Part of a small language model's weights.
Size: 9 layers, vocabulary 512.
Architecture: LayerNorm before each block, rotary positions, no biases in attention or MLP, tied embeddings.
Training: a variant of Adam for these matrices, 138M tokens, 8448 steps.
MLP neurons of a small language model. Each row is named by its layer, matrix (gate and up: input weights) and neuron, and shows model dimensions 80-175. Each number is 200 + 40 x the weight over its row's rms, rounded and kept within 0 to 999. A neuron's up and down rows have the sign that makes its largest values positive.
Before each neuron's rows, "fires after" lists the tokens most often just before its 100 highest values on Wikipedia text that the model never trained on.

fires after: "r", "ra", "a", "i", "p", "qu"
L5.gate253,158,263,173,163,151,179,216,244,222,236,223,146,224,215,226,189,223,243,164,180,167,201,234,230,220,259,229,246,225,224,222,232,196,154,256,178,107,146,197,157,212,171,207,228,144,150,214,188,175,286,210,201,245,200,248,204,139,194,138,238,194,143,275,221,204,141,250,239,127,264,253,194,262,245,249,220,193,198,244,176,141,210,192,209,194,167,161,193,186,217,158,189,219,163,193,225
L5.up253,229,178,185,181,204,214,215,210,180,212,240,166,258,144,164,245,154,189,143,255,177,94,254,136,210,212,302,134,149,172,211,285,180,204,148,237,181,181,261,182,286,161,152,184,181,188,104,228,255,215,250,214,228,268,189,223,208,211,188,210,186,58,181,195,174,202,199,233,159,247,200,187,267,210,236,254,198,200,210,250,182,213,222,231,194,209,163,253,127,269,225,209,226,233,176,206

fires after: "\n", ")", "=", "ab", "en", "a"
L4.gate63,256,166,163,227,212,249,232,166,206,183,267,163,245,219,87,260,236,194,204,209,233,151,116,243,254,259,154,197,185,202,227,176,252,201,271,228,206,178,174,212,249,204,176,160,223,216,135,229,248,202,180,210,165,98,148,193,172,238,251,260,253,150,152,191,210,205,150,217,158,195,198,225,234,267,189,186,187,222,187,211,298,216,221,149,223,230,179,239,77,167,186,229,196,235,232,176
L4.up63,186,117,254,313,230,179,171,190,183,167,159,191,262,175,214,225,199,153,176,162,254,236,197,231,250,266,183,190,99,209,199,165,165,180,199,217,206,206,182,202,261,232,194,245,197,229,133,159,221,165,198,159,173,192,184,283,69,273,193,87,217,213,164,237,188,195,242,143,237,188,231,169,106,197,228,136,285,234,189,225,195,166,239,158,186,140,198,222,235,169,240,236,235,220,250,207

fires after: "r", " S", " p", " H"
L5.gate359,261,203,169,204,214,176,150,168,172,178,151,186,229,240,193,228,104,216,231,220,143,219,231,294,290,254,212,163,234,252,189,120,176,232,244,143,230,224,154,231,177,240,181,159,166,141,189,165,259,228,184,171,213,207,128,133,174,175,140,257,236,153,194,210,154,190,244,195,198,177,179,224,232,243,181,147,250,182,192,193,162,202,215,107,210,168,292,221,184,233,250,196,243,237,231,264
L5.up359,245,223,228,309,156,242,241,150,188,197,218,165,160,263,272,203,203,231,205,231,191,196,136,235,230,260,148,161,230,209,125,201,197,196,136,215,288,184,172,197,181,195,211,165,118,143,210,175,196,215,237,190,182,215,163,149,219,254,184,204,208,163,182,126,156,207,264,214,236,154,195,221,169,228,191,167,187,154,209,283,236,183,175,193,206,201,270,174,214,226,247,149,178,253,236,199

fires after: "ro", "he", " P", " c", "at"
L5.gate120,200,140,225,189,243,311,211,193,235,251,269,184,188,216,162,206,185,189,211,217,248,158,198,196,247,178,252,217,222,112,174,236,103,176,187,186,161,244,247,241,186,206,155,173,199,168,156,187,193,214,191,189,241,145,177,142,184,263,227,204,146,134,161,190,184,243,186,207,178,195,200,221,224,237,180,236,113,184,262,260,188,215,211,211,124,309,283,242,209,206,240,271,145,223,184,152
L5.up120,168,221,182,176,222,219,246,256,243,199,202,179,202,245,161,164,247,150,156,244,224,186,188,157,224,194,193,222,106,226,117,110,179,224,225,147,257,205,249,159,183,193,165,236,171,187,189,124,211,262,195,198,220,202,189,237,128,243,144,235,203,161,281,226,200,103,149,222,209,126,205,146,238,190,189,215,224,200,239,214,252,220,212,221,176,200,165,196,245,209,202,196,264,222,247,214

fires after: "u", "a", "\n", " A", "f", " a"
L4.gate490,209,163,212,226,242,240,203,268,213,178,236,150,155,223,123,192,171,235,201,217,187,204,162,259,238,232,173,175,138,230,77,224,209,210,152,192,272,165,183,166,225,218,175,237,235,229,178,214,249,270,153,174,249,173,204,294,151,213,186,265,250,227,249,180,184,223,161,221,157,128,242,175,231,262,251,173,188,135,163,194,204,316,215,146,143,204,139,245,215,166,185,172,161,182,208,212
L4.up490,187,204,249,169,185,144,264,244,193,131,166,199,155,209,204,178,202,226,147,203,198,180,238,261,94,246,133,162,173,181,276,159,217,177,208,155,213,98,189,201,225,141,165,291,218,210,163,166,288,177,202,148,253,248,204,245,127,243,149,166,196,230,314,146,235,140,134,166,191,133,188,218,201,190,205,239,233,123,199,236,199,269,203,176,128,221,151,248,199,169,149,247,139,176,209,247

fires after: " b", "p", "a", " D", "ra", "u"
L5.gate244,175,242,224,241,192,123,203,233,194,138,254,154,97,161,167,255,182,168,212,225,206,218,279,169,153,193,285,163,205,179,199,224,243,226,168,164,186,185,190,148,226,228,278,159,182,143,148,190,165,229,241,148,241,242,152,199,236,164,147,208,171,198,184,150,184,192,155,137,169,205,241,214,143,209,235,204,194,253,257,155,145,258,192,240,171,202,128,207,186,234,216,131,84,254,231,205
L5.up244,195,191,175,223,158,125,248,129,187,191,199,199,253,170,109,227,132,188,125,229,156,181,248,184,160,205,210,142,185,210,237,143,179,179,178,228,189,131,181,156,211,168,237,188,182,247,236,225,251,225,241,178,209,201,223,209,261,189,192,188,229,209,192,207,214,258,208,215,139,263,269,167,138,221,188,193,233,223,210,197,224,217,196,184,228,230,228,202,152,205,220,176,136,224,175,268

fires after: " ", ")", "at", "a"
L4.gate373,196,118,179,196,248,191,135,223,188,190,250,219,193,222,175,281,132,215,202,223,282,221,183,223,312,165,232,243,200,243,154,166,141,96,167,161,247,243,227,156,193,215,195,167,268,251,124,197,177,197,184,189,153,187,223,201,142,156,212,222,167,252,116,136,116,213,195,163,184,154,221,199,179,253,196,160,205,231,204,202,205,187,261,226,265,250,208,170,223,180,219,213,269,207,214,180
L4.up373,186,237,223,218,190,121,135,168,196,214,194,161,159,284,180,197,252,244,199,195,269,214,237,178,229,204,96,142,211,190,245,222,234,269,161,221,242,210,248,197,297,180,201,137,196,229,143,285,238,256,142,244,205,191,153,197,188,217,200,291,161,151,154,233,242,243,150,211,183,197,230,163,201,201,150,271,218,216,225,226,183,144,214,206,168,175,147,233,245,176,216,202,232,189,226,212

fires after: " N", "y", " The", " W"
L5.gate325,183,190,157,203,185,171,171,201,143,223,219,127,129,128,202,191,175,192,212,172,194,194,221,245,205,237,196,188,178,190,199,163,248,245,191,243,241,212,232,233,102,227,188,260,194,206,281,226,167,238,150,220,239,244,228,191,119,276,139,190,142,210,275,245,259,194,234,238,155,240,229,150,247,224,262,178,205,209,166,267,224,213,286,183,166,189,190,155,199,215,194,196,170,165,220,262
L5.up325,217,188,218,224,122,178,143,194,167,184,177,140,182,174,201,181,185,199,230,156,195,173,222,227,241,194,181,219,116,159,221,199,246,175,188,242,270,173,201,169,181,214,129,200,207,248,169,183,269,208,195,183,220,269,153,214,154,220,160,205,195,135,226,198,209,133,94,193,158,215,197,165,166,202,170,119,201,296,181,194,135,159,280,222,234,172,150,229,212,257,210,138,166,185,216,277

fires after: "p", "z", "a", " c", "ies", "at"
L5.gate193,213,191,188,277,234,195,205,198,197,201,253,56,221,176,129,227,264,163,208,180,233,183,174,222,280,183,195,164,146,190,196,272,203,238,213,217,108,165,150,185,119,211,210,131,202,207,157,266,185,254,217,171,224,125,187,200,245,290,206,197,160,191,136,190,115,146,213,252,207,182,247,190,192,254,213,264,179,227,191,215,210,202,196,215,199,283,262,196,171,230,232,183,160,218,229,151
L5.up193,192,222,212,265,174,201,211,152,232,140,204,179,214,155,174,240,205,152,263,239,228,231,186,225,270,199,126,171,251,170,244,165,200,160,203,210,226,212,195,254,276,210,222,190,177,181,128,234,158,145,249,171,134,190,170,100,147,184,179,250,118,191,217,255,191,168,162,215,112,190,298,168,207,238,221,272,222,246,150,190,221,187,209,216,224,236,129,109,163,195,209,229,208,136,233,173

fires after: "a", " K", " O", "an", " on"
L4.gate92,259,174,197,284,256,229,166,149,223,214,218,265,121,125,159,192,182,185,142,185,177,188,147,204,180,208,259,201,192,248,205,196,96,177,180,189,197,206,141,178,133,190,187,206,218,213,256,204,113,212,145,142,230,119,208,177,152,199,226,178,209,150,209,240,162,244,238,311,161,147,221,212,263,224,254,210,181,208,191,251,236,242,205,186,204,147,229,191,156,175,145,158,192,197,158,209
L4.up92,195,289,192,249,138,198,187,245,258,205,208,242,165,161,205,178,244,168,237,201,186,173,121,214,244,193,190,216,197,181,293,130,162,103,181,219,151,201,190,141,123,250,164,214,211,182,208,201,120,202,163,162,171,189,207,170,277,242,158,143,235,213,186,190,146,217,194,236,150,144,140,192,213,207,186,251,136,227,186,217,172,171,205,252,243,175,187,228,248,167,288,276,213,186,305,143

fires after: " p", "|", " P", "-", " S", "h"
L5.gate471,241,158,219,263,254,180,200,184,206,154,268,206,222,195,184,193,128,220,194,242,197,223,168,200,249,258,128,180,199,107,155,128,150,193,202,187,193,163,171,216,161,189,227,189,178,187,275,230,214,247,268,154,194,214,159,153,179,153,150,128,226,139,175,245,256,246,170,114,236,193,214,193,240,217,240,184,231,199,169,183,242,169,178,140,184,213,161,253,202,207,207,191,177,202,159,259
L5.up471,208,260,215,140,252,180,232,193,212,238,171,184,207,221,232,133,166,215,167,188,220,210,142,217,204,191,167,153,286,208,196,136,195,140,190,195,147,211,261,272,82,206,179,187,226,180,209,158,174,226,206,183,266,196,219,306,180,192,167,224,191,230,180,240,277,199,266,291,264,175,134,203,187,174,163,216,172,220,213,167,182,209,164,205,259,317,127,225,166,154,176,157,247,243,242,138

fires after: "an", "a", "at", "al", "i"
L4.gate505,232,290,150,184,189,215,185,232,136,241,208,215,270,173,219,244,140,170,232,179,168,178,170,195,271,182,197,239,245,162,144,167,223,226,146,210,209,112,204,211,266,161,140,198,191,222,237,237,167,162,147,210,172,178,196,236,223,205,190,245,235,154,148,143,239,300,149,253,180,174,191,196,169,226,194,121,155,159,183,121,273,230,236,166,219,262,204,239,194,233,141,166,186,224,288,229
L4.up505,144,223,174,149,214,217,147,167,179,232,181,219,211,212,229,145,263,167,226,202,209,221,117,168,306,224,219,210,256,246,240,207,168,186,173,238,183,200,191,182,220,203,169,192,233,148,183,215,163,197,137,170,220,260,145,177,223,272,139,190,157,210,240,141,207,282,203,190,226,165,217,151,188,232,228,215,198,184,219,176,231,185,131,213,222,178,188,143,215,239,204,229,337,278,221,220

fires after: "ow", "u", "p", "il", "er", "a"
L5.gate111,214,201,199,233,225,237,189,185,249,166,227,160,161,188,157,234,111,214,219,197,123,183,228,167,186,201,208,176,170,162,233,192,184,197,212,172,251,261,272,162,170,212,199,203,255,192,208,183,233,191,133,169,173,188,162,238,172,221,140,215,154,194,226,165,122,210,177,195,233,117,184,259,226,235,244,196,198,239,227,227,165,234,208,193,238,142,202,260,171,233,222,195,227,207,247,223
L5.up111,191,214,136,188,222,166,201,138,242,192,206,196,188,254,176,190,184,129,196,205,180,192,232,204,233,172,132,211,215,146,195,204,196,241,273,191,226,199,175,231,140,200,171,180,219,181,199,200,242,207,237,189,205,141,238,216,153,211,179,152,139,250,190,176,200,157,205,119,253,185,240,285,156,213,225,244,244,174,200,215,193,179,232,199,145,154,199,175,174,287,301,220,209,323,259,196

fires after: "oun", " c", "ul", "p", "F"
L5.gate346,221,178,202,248,224,266,231,194,259,179,186,182,242,172,150,165,204,184,124,188,188,184,261,163,164,241,240,263,161,241,230,237,245,217,263,251,170,129,247,206,143,215,202,219,148,158,199,189,183,238,159,125,170,213,161,183,194,231,284,238,182,158,128,252,228,232,200,217,235,190,127,275,228,228,233,197,149,147,187,210,194,283,177,209,181,230,134,257,176,182,225,87,177,285,234,249
L5.up346,238,175,136,226,210,232,202,199,298,194,159,114,208,158,159,185,190,180,201,195,196,146,188,208,249,203,191,168,209,213,191,144,280,198,137,154,187,218,204,168,170,227,187,225,228,196,155,168,121,187,278,177,273,153,134,108,156,214,161,164,117,231,256,178,211,273,213,185,218,196,212,201,250,239,222,237,204,166,152,211,183,99,201,230,175,226,208,257,156,243,192,119,193,221,175,232

fires after: "a", "x", "v", "f", "ch"
L4.gate89,285,199,204,190,237,194,294,235,204,178,263,175,172,174,160,153,196,145,235,224,160,169,176,236,271,264,152,234,231,199,259,241,282,209,200,259,172,207,173,155,209,207,236,255,181,192,234,205,207,242,164,197,207,213,214,203,244,137,201,215,242,175,186,222,252,259,163,262,129,175,190,155,276,246,181,210,173,206,190,265,176,240,221,214,210,180,229,269,198,195,139,183,152,206,217,198
L4.up89,193,127,224,256,237,264,250,132,240,179,209,175,191,157,184,169,195,144,193,295,168,273,216,239,204,257,204,219,174,216,211,169,276,165,278,170,136,169,243,220,220,174,152,186,123,232,160,160,243,221,179,159,179,184,207,188,143,160,274,230,216,116,272,183,133,232,171,165,125,138,278,211,202,217,185,179,216,185,199,199,154,243,186,173,206,185,203,197,223,200,234,222,195,139,239,174